MLP neurons of a small language model. Each row is named by its layer, matrix (gate and up: input weights) and neuron, and shows model dimensions 192-287. Each number is 128 + 24 x the weight over its row's rms, rounded and kept within 0 to 255. Numbers have three digits each. A neuron's up and down rows have the sign that makes its largest values positive.
A block is one neuron, or neurons of one layer that tend to fire together. After each block is what it responds to, as a language model described it from the Wikipedia text at the highest values.

L18.gate581:134082087132149115110114145072159125125113117112110147114098139166138154156120120120169150188110154163150141135160112148075138109137093103109138107114139127136107123129086141137136136142121119117158160113078141128136111098131119103106119124096117143106153147101128149134116155117096121153
L18.up581:122109155124136110182098090106162151111115117115140113109136125125170134173099131126180135136136124144130136123188124095115127102152126133105161124156178169153176133149108152156110168120137147058118151113104110162130079148086115154134121140149135121124118136100094137068117099108112120078
L18.gate734:130141159124116091120115130144144137099164127148134143086105123140169168100132140126092146199113149129064124073119155118137109127166135124147122132106147173170112100145102108135130158102128089117082139128111104134095121141082089114136114179117133101143083146140175128126183105103091138116
L18.up734:082147122144166119158146136114166145110145147117117151137109114142113110109157119132167124126157130145149079144094089185137147125129127131138143099104126069110157098130157140129132121130134124122168147162148150129111179139124096129142126099139118123117105114087088099101095081147093107155
L18.gate774:112130132088112113105126125153142080102136126148138133161128123136099146073110151106137121112112143133094176142088120160172162110153133157145085143132161119127107145083149119126136113159093083144123128089115112118132132102124129140136147149120120129118106119166117153117118098149091100119
L18.up774:162112129130155180128126162153138086182121108166127090112141090110136121125157117142075152135157121084107130099116116199166126098167129164112129113173163150114105102119145121125106132145129099085169138089122148090117124123151143072142132141125124123039117116125165131079132157120112141120
L18.gate922:136134145130121097121085105161144126119130115159127129111109174082156131137122150097094126134147132117123090096113145162116100102110163116124080155101112126109124096134173120086138126119141111125173161143116134151176168085122135079135154108146158122133086114132151124116113095137113083069
L18.up922:126183111093153103110141154110128110121124099117127151155112076161149099113130123125103112168116125130157137149135125126160145169108103145119179135150182111127180132156134102107156122135096151139115177164122136137101120149103085135102168108122097121099120135163110110140114130112113113130
Opening subword piece of a longer word whose remainder comes next, often a verb after "to" or a comma, e.g. rece(iving), appro(ached), si(ege), dr(oughts).

L18.gate8:112121094132118088106057050118136082126127099123127156136128116124170091150137143141101138129103140092113139079128132090126125109107140142142146081092075115126101155113131132145130134152145128120124118121110164155158134107145121122131167144112139141136154170083169116139154099180108097124
L18.up8:159151120133139142115161165126108092114103128138134138173138123136161125124140128129135061149156122170109161131163102107107131128154059150105116160090142088153159108172139117120128169159144112123130150132126081128144084118132113116130081132126123066131123093121054157137109105146152122114
L18.gate103:134113167103137122168082105118133111087118141152141157049112150115122118141168140120161173138113134138170116129114142087172101106120100128109113118159126132093135122133125132143116115116098101104135150126113150154075115125164095156114152174137115093094106148114127126103127116137107106160
L18.up103:147124128116138160120136116146104100099139112131140128073146163120169121158133161136131101131143134105148058091107166153134118145101136114077116082134129100139151124154110181149098107126126150157157130112145100108103127171085143127123145154160078129111111168094183179124134121162135148153
L18.gate107:149111134142133110146116111117114118114095120104152131107117121098160116144126140145135092105108140135135111109132145119153148146126132142123130087113123114127147129125099110174144164143128092148108145153109099183112065097142124117111112175079139117119115117116147126100145116124131127103
L18.up107:143114103064176106105091148116150099134137131160094113129091105084154097122141150104130115158120118073153129169104137134137115140071125152105126098116144138127152109137100114112136152160108113104086138120095099138097095088159152097081093134107148107069099129093130132113124169107133151150
L18.gate916:178140154161121141111127106171162089080086093169143131165101113144160110111136158123130130134095141086106161140131122153138135141120094115167135085117173132139133168135147130118143121132142140162074143102126116107072123118115137165113128125176180126108107120158130147115150152152153121086
L18.up916:167126091144157111148109111142132115125153124113096128152112132137105133151135145101144159099182135118090159154107155113107138152132108111138134094101129118136126128093124144113138124129151148107125114123134123170109098123072111127151125132120123122131112171115162107113144122165092103080
Last token of a sentence-opening adverbial or section heading, just before a comma or line break: However, Additionally, due to this, closing == markers.

L3.gate14:077128111148142160101109143041109168131131151139142105137107149091148117100139127123134144093099107111128082078057137139125118130163156177153106130153125105141086126125099138138122122136136119107145132139142111141165087114177168106078132110139104153129099138164084117159165093126127114134
L3.up14:055158118188102110145132117141100170100125130140131099112107136145113118128082142088125098105131115144074133133123155117153129160155129109173092170115110119140136094119150140109105106154136138164119108134100108115139125181168140113137115124112165119137114123116092173156112148129090088106
L3.gate231:105079098110130123125125168104106116127127116111092108109140150094128129106123146101150149164132131171122120163191142149119165128133125115107094063112127130126114122113119062120113139115167125115146141166109147122133118105125124137132158127096123129115113101140087098114155097138111128077
L3.up231:147153131161142105157164156078136139125093112107118116152182164168120120115102138118130122160121140073079084120111123100127104106159095096177114177168144122119110159145106115060168143089117132118098112102142114120116143126122140156135137105129093184106149123141159152138123129174129130140
L3.gate628:128152099161106131101099159124167120130148124125134085148103113137118129119149143164134155048138120121086094124174121139136163108099107130139135140087150107140152135131090127100155113102139115140117105098155146129099134094115106122123115161112128144081110132121137111084124125154148135138
L3.up628:158165133154123106136088154115151088140136118088149143133115123094099111108125105150136133112169115122103130123101102141118194113120114124140130146098161155098143124108121143111127121166116088146070170116168165116106113128109118142146107113104158171127120093173115141115132105132123096174
L3.gate881:140124136134110099103161126137113099180104156107149139158142121083101102065130141133123156123125124134121084129107127115087139122149140126131132134130091109149116137064162109147129144123131113134128136184128133119120092106120070112111103135139103102187092139134120137121177108155109170177
L3.up881:180156096123125131080169128147107136106145163143106147133157113127176114173145108156137151137118120129154152145128146119144095156105122169109120102131101099103135122069078106112147136128131150111127143120126111136160110108102160175118132073156080087105106113158082117160132130081134090143
L3.gate907:144154128127135093116146084161199161113146155193099122120132129122100140168144125168112072147129167140136128150122124127146108107133101127095103155130170172132083129128134112106135126086139146127150109175142162126157174149069119136179126131101118082124154115119160080106101124168149125145
L3.up907:098127151178136159132138099132097140193173128101105095117101095128181123133137123114115098122158106135171120115115123160097124157088132078102099158145113187150088117122152142130143115107133110113159121126137165127151082151069134140123145135103161185165110178158121117133135120114124129129
L3.gate1005:112133134119112142153099125101080111071118089118137117121126125167124084140142108131168104160152166123111118121169110140123148105155176129063113163119179116133124128176125147117152140115129131110102136167178137151140105093141132156146155163133126164154153103133140129127114170112119163136
L3.up1005:119138119154137138119081127147154136134093079151118091119133143107159127104133110121144088181102130115132156123148089106164123105169162133128146158147130137123102182130146098103131122155116103138183175139149115133134140106076129100109123121176110162119076119100132112117099139131090135123
L3.gate1098:145175121106093134127102132148115076116094110134127136111130143123153163140165160130126125154147162108089137138138168147144150127118123100126101117094122150118155135116112137120074166161122139140154136123104119164122098138157094118114116129081126133130123107139133102161117133153127176136
L3.up1098:122124140138126130112095152155133104184135158121102127121112099109153132152143152118150126130151123107140120149128117145145137135170122115056133122112096176124129126134124130067147148123161094144118166136163136102112131152124169090092106083125119154067166090143137096139065159132113155082
L3.gate1110:142122118093157130150118165077146097140114109082149119181138107111124153094082141166116100081156103110132120152136149152111122157098130137116140172121102107112115098069126148099133117160132159184141114152144149137147110083110155088164130128090103107117123117110127112147145105119160167152
L3.up1110:152147129151132119140133147140142147116135137148133136096149136111114099107139085178078139119147130175128134119143150145167105150126113122113129125122118141125140173106140099114098109163154146147134141112119162132145101143114098103111090121146110131194105110149101154160113170104173111140
The apostrophe token right after a noun or name, mostly possessive 's (master's, wife's, band's), also contractions like don't, it's, Hold'em.

L15.gate962:109130124154105139099091130133102139156118118119134119084133141168153112151163140162104108125128146110101100113137136149154144103116105126099146104122159142140120128125136170171122122093140046098132074125113089124090136123154112129096114120183098128175120145145169165104128121159115128095
L15.up962:117096128115138147155181115167140172070123149136149151133112144111156117149149074122175115108093125162130098134133100126131140107110115157121104172105149139115132114149132111076106153114117114131133107167118109157118171119129136133133133133134146148096143141149126148150164149104158086121
L15.gate1083:115105119104140094140111102121129159095140137114122141154092155116105115152118164162121123164142152150079108084143104143178118119087093106152133141133145134139143133099147149192099140099176147129138129130126065121095175130137112141137107121172133147101084154146147121140096138124138150135
L15.up1083:157172109137117106100106128120138122178078131103155142094153180137165127128128092144133142134114114120093141096128061131123117125087126092154128131137129174124118121099125144165093139128099129144109156130128122160155138145101103104148116123113117171124152166148163134161134139131110123119
Common noun or verb stems such as show, film, attack and year that end right before an inflection or punctuation (show's, showed, clubs, attacked).

L3.gate319:096118104159127136086080109117161126141126147135116124124164087103155090128107107141166091128104118113135127171083112125102078185101129127079126111116129181121160162057108097148121154127133102153121152144151134141134126115140164093122125137133145132157139105132081113094159119120113144171
L3.up319:133126133083093128128149131129149110142119139134123158153180120082153127172114111105131153138152139140128137137126139122148119115070126100137143110112087155164136165151127177149150131111134096156127123091102148086124133134128151164133152111121127132149125125131081122142146082089144097147
L3.gate439:132122134134187103140116172119120131119168110158120159141143138115125112132141153125138126138100120156131148129120147106117108143151151091142130110127085098099106114099097143107134134098115146140129085091113116119120116117150114093156179076144124101116149074103104105152107114205154124150
L3.up439:159155122144118133095130148088130164134118141117146139136114132146107103199163119119146135160134130115115130152107102103130184134130135116169106193125101093146077133095127155150132085098129131106104126134097152091138164118108099111168120104154165128142170131149118138134112105138117102105
L3.gate620:110132110099154113135108119076104094106122129116140147133165116142169143170087132139135123131140110079173142122121115114114130127094054132141105115109145115147128121148154099150120101163080106130087109168125119123165173127104158129148145136150149145134125149132126143109129141126136113101
L3.up620:141144142108135105127088132110112138152144135129136158101139126137126146120138128098131125119094137117144136139131142096121137078151118138141113148164148099121098141099106110118116121114119109137078114094172123124139127156137105126142143108142102112167138127108113116145106121127093139137
L3.gate684:170140135096138139127145110146124068117127096153134155128131137131127151121126126107173151141108131106094124103092146125108112110132099106120158125123138073116098140101151105098140136132123093098111090173148110151115106139146081117103097134149124116114145174166091109131059119192092162097
L3.up684:113117101080167114100153127107084156137131113101155085121104129135127173077121150153104104120113152146198152124155102112136184117110106153177133183140104145085098135143165105139148129129067123109147124155107145181150150127147144118166128102137151136097121115141153126164124142183065100186
L3.gate887:129079164113118093126117138129079121134157136110150138104150095127110140124097140118170138145138135119144108136127152134132135130151115170150127145160140136101122090124117147140152157122137102165158119112144152127160138115097143114080136114181125105160139142138093147119174124108126131129
L3.up887:101169125152115138141158160131113124073114125119126112099127133174125090118110106104153126126102101138098108146128149181130111138126133109129150143080124086124137135163180155161107112112136134102112120173116116106108137147136095153129146182178101164155147135162183147114139162133171088098
L3.gate1047:117116120129143156151131105130148138091121108172148172112161129107126143128148132141113140141053138130180163098123131134155104095136122104113146125159123108132137118155130061161149133155088081133113110134145086151131104123149082120128123123117095148128143127134160111114095145119163137160
L3.up1047:105106102123109134120138116126124090129146116160103140102174141071115139129113148123116187137087082125173158152155155095114148098109092123116130128188105101140152151137155120110160144126070160144082155135153127091150120139126105157140156135131104136160156154172117132131119154120156101133
L3.gate1209:135159101138130172177152112120103086145111088144115148103095153102178106133136137115106171101150129143155097131129153129125105180129132108133129126107128082102127129113149114070142097139157129134141106151123150102117149132132136141074115114111116121189164086086132125182139127148132171088
L3.up1209:106132141099121146126076152120114137115140098101127167179181127128116109118152113130136136089161100135113151154127122135122123119098112138145133141120171125112120145132123101200107160137109114098060140169124102137159086116140128139106127111100119128135101086110144131113123135158173126211
L3.gate1215:119109139160144135119153091133141101117119114135115079124105108153151155144112146151099081110136107092163087137146119119135155155104158132133139115103135149065100160169107129114130095105146122133135097154105104164135137102148154146130100168124134133111131136098123100171131147149133181145
L3.up1215:074093106130150160141144098150125131188096113124083102102096155113100145119162121148101158144138115103135135129090157088129115089171118103068152100126143119091138118100141072142148120109104155112107173136146130165160139109151112137192146134144145164108161085138141141159119161140123139111
Opening word-piece fragments of multi-piece Latinate words, awaiting a suffix like -tion or -ive, such as vo(ice), effec(tively), addi(tions), func(tion).

L3.gate105:126137143129103135120120163131150157109137116085112110170121135119192137153144101111132102144159116122089128187144161096135153163133101100125127137106124097106074122161094142130164083182130104099168145126180174107138131125151102113126179101115123104148135162151100131098142146132141079158
L3.up105:145128140131155135139099141137150163139116144107092129100133135115112101122150142143130166141127106146126111119173157125129164130142090128169113139154122133142123170180135084137154134195102128082122117155126111106169158114149114086098121110166162154138115133129141150157093151177107105148
L3.gate401:182090090093142128080085156077117161123172132140169133150114169130124117156106119098138130129102137075137142128141112125120132136141081096140122129159143142105144125164103106124163147140160126159109132173152172140105086166134164149123123141155091166140112098136128104090145102144109162121
L3.up401:135148156156100165156125119132097138178121122185152106097139139129171102137137136138165102091159137101122148109154131137117140124136133145106137093156113177131109137156131133157123088174099136117157161131113087118133136100121126105104107162101155112089166066145139173167133137086120139144
L3.gate591:139150152155122120128136133113141146090116128150100135198126139135143127137129129103161119081137108124110101110112111145145105117147093113124088114143168099135123116147125161130116084174126128142134122156138110142154137113089098124133147115150101152162079151138168183159070064104167132118
L3.up591:124101131092152152150134130100108122091166109096138148124129141150178152105118124108136135143142129130126104100110056113119153099148120119155116098150143109113178100106125143137140133145162154179112147080140138123177106135123115145115102150121138105159078154097116106106115132117126135131
L3.gate766:145105114136100144119113087117131089095109127168133105140092145149148093167159125111126121164143133113135145134154122131189195097096089147175174136143129139143106147121118092092154106086130137118124122140084140136145147095142130119114161139110124102105097123173092102116117111133145146106
L3.up766:161143158104097127120132076091135112153126146100122134117095158162137142126146142179159150109118136102103152081107156136087163120082112137114144132081122114154084174130175129065122127103122157153126099121141113098157165121122138111107137136132131137168062135125125129097140122141160129132
L3.gate802:117162111117133101161168159148150142089124111100132110130094117096157164125112120154163093124106137140122143139114146124150192136137130081156135122150199136142154123152146161144176113131133128155158131094103163119115135157140147130150134132104115092103106150095115166133178192158111122184
L3.up802:128114149092130092105102182136125171117162096143157140140127133137099142117117133099150116124143168154143088119094114140162116158122115141131109174174162129150124097136117117187170123176129157145135142149143150151109113132128112131141078109137122135128126158108146130090123108126121143149
L3.gate1023:124141115124140092125097124153083161116133146103102150095079130084133127114150105106107126114138100096145110091139177119128124105134118117115166113154134141130103125120162175133159098128149123089149129129093116121108165111169122158121106114137079116072130151117103131130132122102128152122
L3.up1023:132143148113118130148134138129170129124129133139111134121098179126138134142168104085175134129142106122120162106091137144102108114137102151104124134113149142124105133131141199142151134091129169094151101093142109101111116143110109111133116155193113149124161127130096123146129144136159146147
L3.gate1063:189104145129133184121140178109128190144156117137144160109087168143108113137157152164099115118101139105144121169133130163119102134120147090159111170144110104149123089090114103127078147123157074118096147113105127121149118126157170140115121104107167126088120165142073144155150113099137139134
L3.up1063:111087140113125116131131178107093126174141122187124198128139130144102141093088143169156133133122129100099143153107098120095115118110127148118143125154131075114139131106092155117119141143147167161147140132126125126117146110147091102132132135066145108113143131118152125157105161162103116166
L3.gate1207:116112178137111151114124125145158151124156107117141117141071143116107111156113120124140144092112135174097131085136106103112135121139149123135130115114134122110145061112139120135094127166131112141088130131163142109157092095123135138143116114135155108166153127165130142133111106113127111144
L3.up1207:143151104140152099140125135125124091127078179112135164138177161169164154066109171161136108119158154092140171142136129120143120141133133148098134137147117160120138145123132130152123132166127130124162118123101097129111127148161089124136150130098099122110111123073134132113140097123152177152
Word-initial pieces of longer words awaiting a suffix, such as Administr(ation), individu(als) and Public(ations), plus weaker cases of "on", "out" and sentence "However".

L15.gate932:105154139109100149102103106095131139113130158116126159100147099127120140123132132103118106172105133186145126119141117146184105118102130100127130072126114163162108090141124124157135123121125095127105123132133124146124116115107138140086128178107115121144101146104123103119106098144083116197
L15.up932:110135123120141079118104072139138123149136131115084116120053147102144141121130162122109114139103130112163083123215158093162143199109135114092079142140100102139067135144123136120115082132119093113139150160114141127150120101140131115164163124120158144151105133149111152089143126130148122152
L15.gate1169:132123144114099118135097097135108129116082115169155131125090105136168114125172127108126118130070156125155155118134113208145146133113148114173127131152165108121180166103091130160116119136126117123112133127045111108126109094139154152109152157111112107106078134114148100152098102138101134142
L15.up1169:141109115117151144114111120161152114134156143089145123181129083132123131121120154138098120159119143134124128163182127159103150157138127136104116127135102147149141103155099151113166178115154143174146125130141154136121125167129162128119121156077121179139093123140137120117109158117136150094
The opening piece of a split word awaiting its suffix (addi-tion, tradi-tion, doc-tor), strongest in "In addition", plus adverbs like also, further.

L18.gate29:171145168099121133123112104116139162115146123081145187054135110136123132132135111136127124163126169170111152096141124099167134123095070155131123134166134132122108120116125106113126165134103100170120151120087121145134082132153141108144113130097173142112119148157123099146135130109128131081
L18.up29:137122121118090144130115123099139124140127136134157159144143127104169104145133161166120136118166124123153106131139177116121125170116099150176108138112104113128166146161149100102097101104163083127090133139099098170139099120121163090090126110105156132103114131145095094134124154156111082079
L18.gate870:116169148130119128131128106112133131124133107131137120109181145149157162129125151166126120119130157096122171134103134152130119094120079116132155150122124094130122159111128124149114106134136094128099162120150151120124119089156153148145129119092153114103122144147124118169102133120093122131
L18.up870:147146119151129138136146130141109114124120114098120150164141146138163164139125146148153110099142117129132144123141152115097149104094104158162133168117141100140169167136096154101103136149137147105078136171153125132139129081088073090151109109111155071115115114137147137137108143120102115116
L18.gate1060:103116141123148132135122141134153125116128153113137131093091169114122114118112129108129116126120174148142128127096130121122109091162078146135130098143167147125114132153146117122140145111120070145072168085095134150124112134128163122096190145148143082159077137120120167154146098098146138105
L18.up1060:111139101133135166113145084135119161114132101165170096101134135087129091183169146149127149141151126145176111120116113121144122105113090167157103085137149115100091112122148145128134140164150101171161104164144139133138114191164149124094128134126179138092166117136122094104138098164107166157
L18.gate1256:120167133135148122131069122138106134107119162134174134102138169123129114132124140115149069099129145109128126128159150141110127115103116173138096122148122140123107146109112131105126140087120093129094110116160087143093128108114137089116137144125148123138127100123170133122128129166096104136
L18.up1256:088144140147145108139124094168125149168112135137110124165126116096112143122120110131094138083129123109142117114152132103129080131131122117088145103120137146149145123166128161144134114138171114100115105122098203171126129113093148133087142147180127103110111124191158150120145143129180119078
Word-closing tokens: ordinal suffixes and hyphens (105th, 10th-highest, fourth-grade), possessive apostrophes before s, and paragraph-final periods.

L3.gate53:161107127111169153123119097125094127119140091110130132132103116146132089101034115097166102119137138138148130134146157118121123107097112192095114107113150110129090119132106091133088146122166108115152120131125143109170101091087095129128147163124152131178117107128109105200134126116099135133
L3.up53:097138144143094135151103110167158106126117124106149157097112144167104113148140114115122128122185124130145156077143159128124128112163121146158118142140129109141079167106122124147075089126161138099128154095136114122110117100137120090150099124110114113156171140156143089149123149158168129103
L3.gate141:124115086140118093127157141150132121102113128116110141162123136105132101102115111132144106101095126106165158136096090153129130134126141077123109103100117170117124095098079117143154134122104124134142155127106110112148096138148155161144118140135111127141095133097138147146127141106169163105
L3.up141:135170110146092110146118099135100080107101135153129113102111129123202078118150163127106131148140129142116118149122122157191132120159102127103125161100141163136129100127120125091111173138108133120130152156156102084142123086112120141089084098120092099131109149113159140166146146144159130156
L3.gate160:127148157141181185123144113116159115115125112096115117090172139176119081123129094113141166113134135128121165131117149104112120104176106145134092145121107077113107161075119125142130107118190130115127131131130095106122099095124147109126103143151116134155129137124127144087156157126117145128
L3.up160:103114108113164154137110096160091085131155150142123135114123089137146140133097132170129110102080129149127099143070130074140119131143106159130143119120122068077112142139095163103173148137149149150147120119126126110154119146089121080160129122130108141139107150126135127156134140100142142105
L3.gate425:114100170121130127147112139155163147156130142096124125103171116134163134105171107112176110148161111145131137154142136141125098115104125122198124114119161110116108140173089124165129132168116138121181083145135123149123181135118143111122111156126144104122131125116151176135084124101159113147
L3.up425:118100141097161081099133132155109192128146152118099136121081160119126109118130122078138149143152136112124095068153120110160125119099131099137162125118146140138122146173130116103160101132116143079122159169167153139118110165100140148125124167143101173121093137120154162127114131146149114165
L3.gate551:125102145106124109129108140123130117083130119134160116088133152120160131143143139068166133140125119105104128154186153158157083121174154109156140117152153145146082133129082156112093138120130123106147125087134128118107085148124131146119156117136151104126128138121120128166138147152100152082
L3.up551:162140125137142077145124154069135167145111117128118133106158123143114119130149139114099142068148128108162171115120151150139162105104150126112139147108123118137129132150127107117147109177161161093141105120181152144150100111104128157138121165139156135110150133103166132108131138176116107127
L3.gate643:082105082111110106119161096133109094124158142170099114120128097139119137167149166092122134099131068170065145123099102114118121108129110120136124201129119178088143117132100160116160150112126155144128123132136132174145115089133151108127142146107137153115120165116087116156114120123180134139
L3.up643:142129111125100147124102145134146175129152139121117108099118149097148188119145109139163166140078144075132070135136145120112099108132091120108132165141174096128099126163157138080129126132144139110125175131171188121101137114089120153122132138119124106126135151118164149134131123123093117154
L3.gate1142:138141131118090134126105149109126105091133151089112143127128156155084093127115124091115123100146131091087107137161178130140151138182135141170143120128110125087190085124133137127123147129126129099117149130132187166139083128115116128118173140083137132117127150145153137157078146133093092166
L3.up1142:093115155163137116149080089104126118120124123119184139145110150072136056143154115145091092154112121158159096144079148156129130127188115104141155130121124103133155129152126060098142146088162167164090108118146192113167079143156130137093164133098079120142078116152104096135154124110110151085
L3.gate1276:152134138112133118169156082138118101089110124115130114136167170130109134082108115123133099114091154131100133135126137107150073130159107123158143154111091148105108116117162144125120124113147118133143139115165101139114095162126145116111120116144116091114121079165116147113138131147141124116
L3.up1276:171127106130147150125169130156127155087123191120135156167059148101135157219114141169143136073128127147138100117137084110128113133149095107108135129144112143143116105116134142119128127110114127146132136132116100171127143172116083124109161115162137112136110130163134150143107171138124139121
Final word pieces that complete a split word, chiefly -et, -t, -ot, -k (me-et, join-t, fe-et, po-et, cann-ot); weaker on some whole words (time, death) and closing ." quotes.

L15.gate963:160192143117083107130119121062118124130120133104146132095157123170107141099117113146155066121111153165135123135138099160157106152110114146190142128159151124147154131062112113121127116100106098134115095137109117101103097157162079144151136124116132067132113177168143129134135090158105116161
L15.up963:190141125131097091109120149109121120090082116114131124167153134171128118138150182171093144102132149165130137123120121144133143159165113085130111141121113123130133157092101097081158082133125172168136161122136124111146140130104103172126127120125172170135139123157108117129143158139130174128
L15.gate1170:130160182114162098107129132097130138142143122102144098109129114147159128106119128132140136166127148147151154119097109163128093054181102111171168119138118135115106178095133103122115121120122094160113140148125105146109144166132123156114185160097173106121095099135112085162109109166077128117
L15.up1170:130115129107062062122139145144152140132103086141108134069135151176145146111094138147120166153071127143168114155139111162143100104123185148146144127145167145147162170149109127139080142088139122173135125115128123116135131151137141148140182153100116089140086150121170138118098131071079114134
First pieces of words and compounds that continue (stand-ards, bomb-ing, head-quarters, rail-road), possessive apostrophes before s, and "== " opening Wikipedia section headings.